config = dict(
    activation='swiglu',
    bias='none',
    warmup_steps=287,
)
MLP neurons of a small language model. Each row is named by its layer, matrix (gate and up: input weights) and neuron, and shows model dimensions 128-255. Each number is 128 + 24 x the weight over its row's rms, rounded and kept within 0 to 255. Numbers have three digits each. A neuron's up and down rows have the sign that makes its largest values positive.
A block is one neuron, or neurons of one layer that tend to fire together. After each block is what it responds to, as a language model described it from the Wikipedia text at the highest values.

L10.gate232:109082119115089106147132106135156175130127137125159149093080110122120156151155142105154085146110130114100133140140094144111114136123114157128107138143149097138160085133131078051138126109123097112115132131099178105121151137093093119161106112085096145122125143079115142171122126082153169138130139132144144135165129090140153130153085076116116168153118138115152126097151160100119108136138
L10.up232:136102128149142109143151127135105144120157096136142122127126147106138063137142091125166165106144145113104165148123165155144123158156181113156155149120115104157160153131151110139127162111176101133068140135178106150178149146102085125135093139116105141108148122100099101086125108128168140107127141073160086156112153104140181137145124165112093126119174151102138162129155127175124192135121
L10.gate430:128103106100142148105148122126097118084138137097108119066111160102157121062093112098166104100095163119052148151164146179105124131115136108144116132132102094115125147114121131126132132115122082127108097148146118092150146128095104168111115134152120126130105117119125076144168148070131137108150133116145091164152121151121103187108097071090133135148159102151181131115113136132090105128153
L10.up430:145131120108121131140134168142149122075137161129127131156116165091105104101107159135119122100121106146104127107118135138152083098103134102111124116122139137144146150143119112078139133144069089129153121117116116109158090158085120126109068172103116130131139082147109114159140135150115119170148142121152112147152117108105111142136132156158099173167145161106145176143096153136142105157087
Quantity and degree modifiers. Quantifiers, determiners and evaluative adjectives just before their noun, often the final piece of a split word, e.g. some, li-ttle, consider-able.

L7.gate145:095090145112094153136129128126094124123143117111106135114167148135093130094125172089088119159129117155135124174125132111148112137125101132125092126153106100149136141129140081109121157152154158121094129110088144132136152123129135134109134131121138164112100129136138160092120081117142136100133109128120090145145152115118093175151136127151114153137109110081143165096114122149168138111108
L7.up145:109110135164116125119146127106132114171109141132125101144147152129124103158156156138101124185097147150145110133162151120087103080102090121126117143128116107090112090142107112113131115088174089160142130128117113113079162162093146141101126147094162133119113151115153110101139139099201111131127144109107154165164153133113154142092140155123129120126105122165121123125097127113099168127117
L7.gate671:144073168129128175142149151101120119119147119106156115104062144101098150130158111098125100134130156148131098161163161128144063137105112116147121115111137147145130095153116090125131132138144085090129163126074132133142182138126161181097158147126137100103128137108108099124119134109141141089119127116108107155140149167169078143161119140152098125136160102141163121113121102135106127115116
L7.up671:133072129094146144114149131133079134111111108136119111107109137102100165149135085087109115142129120126139081136161133146106078125111154112146142140137161096143121058118121095154161086101126159108148163133135098137146153109150114090113136109102119130085090086116076141140106138094144121100103122152136120150160127122108155142137135101148134103131156110179155129115136112143139164105125
L7.gate686:121121122127101131124163109158106144108143139144125055120113169138137112088161177091099136142102116130100148063146182118139092121084123127145143158123083113087106112128115111110119090077177138142140169117106110157131171126133086142116160127112117138141118109117118095099096140106137163122134114148160126088190149146149118143131148091110094153137140116124167121123144137168159163099122
L7.up686:138114154123137137119134120117057085102086153099150113097108158131084136150107098127126112124111111132140129157124166124102128101120095132136164135120159154120125123149124125102133107081146115107150155174102123145145111141167127152144117176102123133160153123163118080145123114104135153097135090213135155129140124124109095128142138075104080129123122112129143128167117082094072130130120
L7.gate859:129077092152150111158173116120158146133157136122144142124106143141132104100144123122113115122117163142171103127148184150155105169124148150154158158106103157149132134155086065094129133134182112130121103173106133121146157152134146107103133170165146104131113166036158134133137130133116112080128147132110131137174126145157160157097141104159082136128143130135146144160163122162149160150117
L7.up859:152136124131152113131132152139164145105127095095107128136127169073080125137152115064095127164160125126155156117134157164140121133106140124158137154100107139133108123128133111077118104141147105145095124138113128157115134138156145141119146106114138179091150126155141173130155122082104131150090130159103140096128172129177129106116095149139146153141171172158112148130124175111123113137099
Adjective-completing suffixes. Final pieces of adjectives split into fragments, such as int-ense, siz-able, cur-ious, wealth-y, and whole adjectives like new, total, former after a or the.

L8.gate15:091117120128195126127167141116097135133132149159134141066128133123129105093135162104124076135133158197116111095163115117110078108108122153150140123126124145148078125107123133102143147109127116121099135186140082127085142131075133120156120153094145141159120110123183106117122149115129154085142158142133098131175081077088146148114149088115150127127137069150133141116121164175138155112146
L8.up15:143124140133151150134130132135122067091139156131148120162101136094099106118151148091156149135167163162135192115173176113095114141117184110149130114092133124146124104099175141107157088098133113119146157157172117134108109139150120163135138125114136151119139144092129131135099157098117183143109120150129154126128112125095120120092163135133164114103149114112136149097115129151117144136111
L8.gate92:150081124105141093140130125138138113113184120091151137117165141131121106120108124152114110141126175140130166162130176104117126149122161182142090138069097082135102139119115167138090137096114097085126161140151186105166128105142149143167171152100130139133087079103139125123115147152153163106137114117099131120136104095149118132072181102167131159105143106102142131121164138112140115106169
L8.up92:129135169135141127136174092125127119150119129188131121124077131127089142137150135164143103139116110119133141167109096168112112121117132117142106107122107115103095127149170122148110123121117126129150168151114136100109138118130099113113155157161109091124108109110133111129142175078100130117152144138140082133106167100144127119135124113090154117134144089153135086131116118142113116162192
L8.gate127:143127142149152116169162160136121116140138153124188122153095124154125140104119153123142138127124135126132102143181143144112116104142173143101162115097125091166087119144116101119143133141163136145140115131112132152132133130101163164090129100131104080100121119138138124123132139114142160124168139137153106151161127151067137160105110131125051073139119104152168112134136091133160171097126
L8.up127:133141151136129128105126137133124121086128118151101125152142102103134123130144127148122162125111108110103131127155124150136129085092171148129124136175148130095127108133130121133136137145127150098090119058136141129097138137104161151121158101130141161121144133134096082090168101090098161095079107115142076080139175137169164148139085125136137130126102097077113086087107116126136155126114
L8.gate278:177079089105144102179128121141140149107104128135122166154085138111125148157132129112090116101138169169131066160131112134146094137087168145134099125122103165139159104143138063128103131124135123126106142165106139151110146126099173129149113151117146131119117143151117105095104098110142180115116101102115092168147139141093158112121128118110140144149145134107108159121138129161157131149140
L8.up278:121060180125106111128142117203123135104129105126169094149113107129123127106135119155120149155080134140103134125116129148144108131133135123169131202152121134155162168129106123141159163120150141109115170189141123121144156115069171178130135079114138109125117106153135105115152112129182139131136123101100122107163164137114142115141147120140121138111111140143147168137118155110154111126132
L8.gate377:076115111176098145118183120102133154119131124141121156123155108105108140088139140107099122102173150146108110165081103160116083132144139161134151127109127111155151136145155139107147114080161091160124125118105141194118092121135156148110136124111123140112110143124121127112150126089145180156109136146099111138164118149113112165153125147151162097127125069138123075107081102130117154112115
L8.up377:112131166135153125109139120188125141146150123135142134126118163111112069176166131126114150125166122154116078129116112126120156135143116120128143140152167152101106157136118141089171108151108130136134084129139097142137162120136101112123122106110096137117156125124074126108113145103146150083117117128105121107144140106085149118124154127115118166118157119138109120144117119111066145142100
L8.gate405:130149109165141146110162111132134130092128138127150136145118107171164139117137119108122075146126156168111135160125124108128144188173140165124141124137150153128139125162143072108098120140139104132118087137112135170093149147157124147149107139133135128102101162110136124144093134132132127111116095112138118154189099143129145161107164177130142144093118109123131093169163113160138132121144
L8.up405:169138118088131140124136132109082104120115136163089061146095121161137101146125118099093135103095065157138097148151160130103107183121067117145111132182118119157133082093117167114145124106127153136157101126126127165121179135103117098123133129087111117083130104125063121147126129150136142110083118120102128139123106159130109137116120141117134131096118107107115134117115110147105124139104
L8.gate726:146153124144136113138137093137091117147154133142194158127081129112180128098092123071144093110136129121147108141143165141121087167091141093108091146123093090112138113156082095133142125114163140122107139130110101114164112137129136141119094133132158108117096114126122143079121108126077126088127157125135155121171106116116114105105136090106110122135143124131131088123123098172129133119090
L8.up726:134147165152103125133120098132168100139132104092108147140143130125161138113157105100138123134107153139110102126101147133111106163159157113147131112131102152103105119137121077119117076162152079116092100081098093132114147131104138112177149127141147108130151148112137100185131096110077160177135164106119123119149118172120140119122166092156178106120102125116171115157158134139167161125151
L8.gate919:116084119120111148122182135144116159119151107068124093121125122148150157139127106097104148144076141138136088162121151151115117133080094185148123122095083125155136102112106132131143083084137111163115145120106154181159120121118097103096151098142091154120123155092102089106091124128120141129124099150124129129148128095138074124110119112136088163095127090113143121098112128145157129132145
L8.up919:128138125133104146144128124108141064098059131116158142122115150122136175143099111106137120148088159129097125141096115084160125144151111133150102104105144108131191110166142124146154145107141086122126115097093162135123128118119101154190148149144182145098111142131124095135093113095145159152110131169095140135147085155110097162108116150157088133068116148084138105174150103115118125117143
Adjective-completing word endings. Final subword pieces that complete a word split across tokens, mostly adjective endings like ra-re, favor-able, intrus-ive, unus-ual, plus some noun or verb pieces like ke-y(boards).

L7.gate55:127126109104134096130100150095157175119134097132178134109155114127137167125086152147102103155124153164132094110120093121160109170101167142125145126148126135122136126116124126128116129137164100091131139128111108122113150109143104139161095126129136092153104127087120099105151142154166140139133131124154165153124154132153119157130129113113105160132114103113159143155153125155121118127129
L7.up55:092151140148113143158167152139135117126151176113154148123142111159162123158113097136104130159115146126082125135093086129159155123089125146105171114119126133140174108145120071139141104104170108113142121108145149145145121092118111151103157156119145152098099172090169101104160153109120145094130137206112087149131114105123122104151124152111157136133120131103132136135125121131125140164127
L7.gate349:129141118144151132119105162122167158151121123143133124114123112130141104125114145138101116119124125128142149157098171102137133172129130113100144111096139147171182139125155122144138094124096165109108130128096147062150126138124106141104124130157132096171137145125140113110110128143114112069159116100115113104109052109126108137099126129134095183109134117095112139126104138119152141116094
L7.up349:078151144168107124109121096140127131150174150137137127112112149130117159118111121096130125141120077149135062132134099127105175131126162118120151123101111138094127167128093141081142146153135161111091126121120096114123091119133125137142122107158095056150149180147140110132134102137120120074139177120122132145147137106106140116085140134122150124115083095088129106106107141122121147170085
L7.gate439:102121084083151147145092120089156117116125143153138133186092123119162146152177129123125136110111135129121115122113082123145111170121138117134164159100129152097149143117139115137159118141115148076117109141132144155114121114113161155098109170140137129104155127156156130142132139109148102093144129158104109097165066133121114136151116087168139122140142137119142124123118089164179081143126
L7.up439:146135119118182176116138108142133111131149122100096123131150130109121157127082132109127144113119128101104131140144089151131107142125102133128107099137105107076120143156126083126139149162117130142127093065117071108148127088142114116134154151160109110168074142134145123104102140132156147122161142089113102154137140180153145132070116133133132122104150123128108155185159106146155126115094
L7.gate796:125159130159119155133145086083143129102165116120109152110130110156145142128118095130098094143154133119137139115142131096137124149084127144147130147141157129110153159126119072107142147148150151088138147128120130101147143115136137118093117132140114117118103141139148064150133122120114107121144138149130089143158098092137128139117143134155127118138139077113134134110098104110127124112118
L7.up796:137161080128146130106136065111121130136111134088135125092132147108174153127155128113134099112107153110134167101166107142122135151126109134115143122126104179136139129129137113110125126134124136135107097108144139165143104101132102138143132103116128115131138155125139084138149165156124104121146109136134127112159152130123152130136127111155172124148195115121159131161149169106118120137074
Music role word pieces. Mid-word pieces of musician and instrument role words, mostly in music credits and lineup lists, such as bas|s, gu|itar and comp|os|er; weaker on other split job or title words like technic|ian, ska|ter, Asso|ci|ate.

L8.gate66:110097147105124113129111111117103118119135143096175140095105121143141156122146103116108136101103148185125122139128156098133112125106152168094072130146121128111093132135128141092141103135130115121116145096137148117149130139101140074135102097149128143125134122133102147139136142118142130146132120121125118086100145087109142121138131188110108171153122116100138110140121119135133105153144
L8.up66:123168155144087066100114144095131156109115086124110110100115091126102139134148133141139121144113101122145084118157144144102139110134097140135160148124130124124125083108136147165098127125126146122135120147151112217125138127156150121151099131190148114146119089166134118138133075136161134153146132130157165135118139191082130069110104101118095154161100108115159092134103127115107096128089
L8.gate126:093132132108144103177094119069105113150075166121131152151144081124102157123132135116142102136095154132164155139153114109111110122094112131151168103146121103181171127155145078099138149153209121111113130128126152112144123143133122147116127142131131107171133131106151125167141166128117100093131105136150138154106162135129138118129136127138136100167106155121154115103115165139142120123098
L8.up126:118091173152099133153135144130124077137088130110120141138125142140116144181156143130133096098138163125133181130127157127126149132182125147160173132152149118168137134148161125156095143115132155129115098131148123151131120103113148132143098122141110147132104111140145162138137114100137130116091124134156123119098138091100110149125125139106146096106117067114097119126115159106154056112130
L8.gate195:115113103110151126124134097139096122114153155145133140131139169124151148128091119149146129095081109136120126155178142141099130117132107132120139139144109145133120138144111116141091072103148090097127149160135106086110119138101095109182144135100104130134180133131168132115123155144144124114146118175108138100177108107159073108122146113153145128089156143148149134104110155105102137112137
L8.up195:146109145136124137133089102138117130132163144089134093151139152125120146138146094128161094143131132167153117113159114121138105108137114142151143130113136119112118160164125177130132120140102122160113165134114136088163166112137140136136134110154149155074135178113076143105142131138142107118100136153123127151118132119118152124134097128085138093151103089119122133071130104112115139119085
L8.gate223:149112119133102139134097081126111144141111136108158135124103154133133142135116144127127117132096138128167120086138090111119107145124185129106107167149146093091119098093105129147078133098148103093092107182161112123147155139148090088148122145164092093118134104151122117095149122129121098157137116115147130133145090152078111140149126133154121142106103124142142125150130165115153140129134
L8.up223:103149126139146146105114113088082163121116110111131126136101165133127105197095110094125159158116122113118162161156110117118148123121170137118121142121137082135143086135100157135174135120090142130171151156144166114099114126153128107108100164068134107088126168153111174126170078145145112136081130134129129116106182097130143114136130127095126142107124161140098140147116199120132113135137
L8.gate328:117117074171152156138141114077107110086127109145129131142136122124117161152087101101132135128145113119153118144116107116084101136166144106120087118142122104141130104164131145168089130147128106119073161199159131103123106154121129153119112126124182161108121124159110105119097143137147087122144171185112106125092122148145148119111145130150151093146122101108124133156156116153128148112101
L8.up328:078134115106117121123172148120109070146122121104126115060119135122142141144140084104173190160116145143160150157182145156114172108143139146158143172121102104164130144106152139133146119176137125103133116123123113159155137140111132161142174113130133140130186159123131095101103109120099134133125109143112082172156144128107137132182104126125142067072072117127121108127123135129118134149116
L8.gate392:171114148131123135097117118119117160141136132099145146089124166078120093164147139126164131120151122134138146137097167152126138143126142146131127103166110099165141156142080152126121079087110093122121129129098134119134129093142115104171126148121118092121095152107139112135130115128129122124139149088131121157114145113141108153098140098155095134115141104128164150112126141136124129098138
L8.up392:123098101121154161134123073118126106126148129162128117163130163171122149131122159111091112135108144151147143146185152115150094136119128114132076151129165127117108167146148115153126151178091106109125174082138104105133120125150132126106171135095116119112133123102120106153081116106134158177123109104090092110172134144121123126160141122106128082092101116133136142130117131108162146134117
L8.gate533:111100125150158075127129125115098117109118157159126174107115096121127137120112109097142092116115090158140159173132118143106143148147135193120121125134123175098116150122164111138121117130138107107160090195099098110116147156117129112163120127151082140103098141118152149118132147118165118102162160096098104162131071138083122117099132157143109118097156139157186150138158135141108138156115
L8.up533:078113116100135156168122142150126130091148114121134111123147133144058120112130106097096136132162123188110145101121079085179100115148118133101114096123124121134111149132143122099144125124089143135088098132122122116123114138091122144152123096108106169123122137114128192153159119136137139113105161116137174128088135125120115138135166174136116157128128161140125195115111165156095150104124
L8.gate790:162074127144144149147146114141146098110130130160137148115157142092141156117135161112159136114128140140136127114176143108129085134100141142108111100128101146126097158127120083126095154150143101098086113099132113137154098154134119163083074112116097146110138154110148118146136119141165111126117100131127121113137146143175084109119185138147080159101109095095113117135134156158176108094136
L8.up790:108121144106114117116125071183147106096080104099146115130144129152106095136094110110157142121128097095112142110131100120158170127122133102162072109151139112119112122072126138131113144129127127151132108125140125106125138166098137131159089109138121142174099127134139131142108078129148105152157137130105134150125142123105079144129140139094107149142147105086167134113188136122121152129155
Verb "have" after subject. Forms of have (has, have, had) right after a subject noun or relative "which/that", e.g. "the village has", "which has been"; sometimes mid-word pieces.

L7.gate239:134095102125116140145188097093166124139134116084156090142151155142112134114123100146130084155113119130089151154114130138179107104101098136112123103077135124126107138107104089129139146141150097134100116146086124126107129156127125147156127115168131168107106086124132162138126103136156145118124135135116099130171117173139114122143147135093125140105164095142143135102115135135121124117126
L7.up239:121095150132140139141099128143103123125103093124082107100138151118110119138113111160125104161114135146132134131106106160144130105075151144058124097123129095105145160156109154114137114176131149109108161160095119149193100159092120095111138089116147108105136085143140114099097147130138126112127120091143175105106113137128093182145101145102155093148125118121121144101136142145106156165165
L7.gate275:061096106099128114112117133085144117105157109114130103140140108108120160174155140137104148125122117142141144162124132122152111133128116129099101130146173075141058126118124128116140089108153078140149108142144140148104102167147096137125106125161073147153127120126142127118118153138100147093157125099133136107115140150139096146134162114099136120169129079143149092113097109142098126176121
L7.up275:113113137117157111161108119133148144118128157132126149132115142095146098129148131139126157139104131178169139142106147165124151114108144120152153152118136134124148138141153103095142140119110181099109174143116122149127135136140182140082125132083151145141133127139102097132150153177160104138179111111156083156114130136113132142097099137122086141122115135144131109119131124104106159138132
L7.gate392:108121082129164110128107139073137142125151098070158123113181148150129108088111144155143127123077137092119108095150124139107092115086133131141130117137118091114144085076095147158081165175109112133100139144147132136164109142119144102154115122181128126117141121118125133126108144116116128158140134129094103137143149118112128125148084135146083136081129103179150138119161150073163162149116
L7.up392:168104130110106132107155137139094096136162147110144170161117083142116105125093120106129135128131160133126135124147109120153145090100130078117116117115146081142158112093126137144092136096098138133111199165116155081164117129170153166109128141120120109127127104125137121160113101150085147120133159138114096147134129173091093132098102097115127120166122167139134121116136119139118129121119
L7.gate723:097119130103152119129106151081087096125107091148123173125113120121105138147109125124166107148138117108168167139147144109132107144111161141109120113107156112139112160128151177150129146114176156131117190130137105097137132176114134127129134077148133165150107121137140081120108090125104154124141116151119133112129144115144126133139137129154131154161150160098099113128170078101126117143089
L7.up723:117137133117165090061126159105101152108101106129135113149165124118115138134143100178140076145155136142154160123162122131148120140110093073121133113058149098086152137123093115102115115123147109146152187110138152113118118146142127117120115097109129122151151103095143142118116137150127125156108147123154128109117147137111113134117081116118115129137159108152141156095143126132090156140145
Word-final completion pieces. Last subword pieces that finish a split word, mostly surnames and proper names (Brembil-la, Ekbla-w), contraction endings ('d, 'll, 't), plus has/had after a subject.

L10.gate98:173154105120107131183168078112106086147139167173160130129153118141112155162123114136103128123142146145132143091168111131135166112154128160140148148104110134110068131128138113129173106117134146102177139143138131118147127136177109191177116165109082132138153117132155118130163139175160132130143104122137131115108124124107107133161158133111121097133159084087139150138156118163101190159093
L10.up98:163132141137126092136188172082123138131131145128112139133141161103123120137119118111135146150145132077163159146116130133131166091122144122110134068131088090141143137091151123134136122201146157121044165104152132098129074113115142091097118163096143128128155086145070154125124104118136122131107147133117110114116153115109108080159148134147146141102137137109177123132169095095098143161118
L10.gate629:076141135153115113150106116067119167145136130090154121131097142116137109104101112086162128114169123122142142142102109089093127147124128177121121150121133125108125126129112120089166144101159129107088135132115142136149133178098124119142094128115133113117145135111099173142117139155135102135141123090111112171120140121103070087156152147146126104101098117150178091100162148106143141118151
L10.up629:156150163129123124129113154123118127103102130143165123137097060101120141185135112129161120103144157134139160125114123137057115143128121117104152115132139130133143171121126102083148127101139140202153147149131123101113104112107097128149096140111117114174144146124068150096154154098105156178106125109116133145159173165141132120149128116097128153110169133086154125112173168129112111131131
Auxiliary-to-participle slot. Auxiliaries and adverbs between a subject and its main verb, especially perfect-tense ones, e.g. has, 've, ne-ver, also, historical-ly.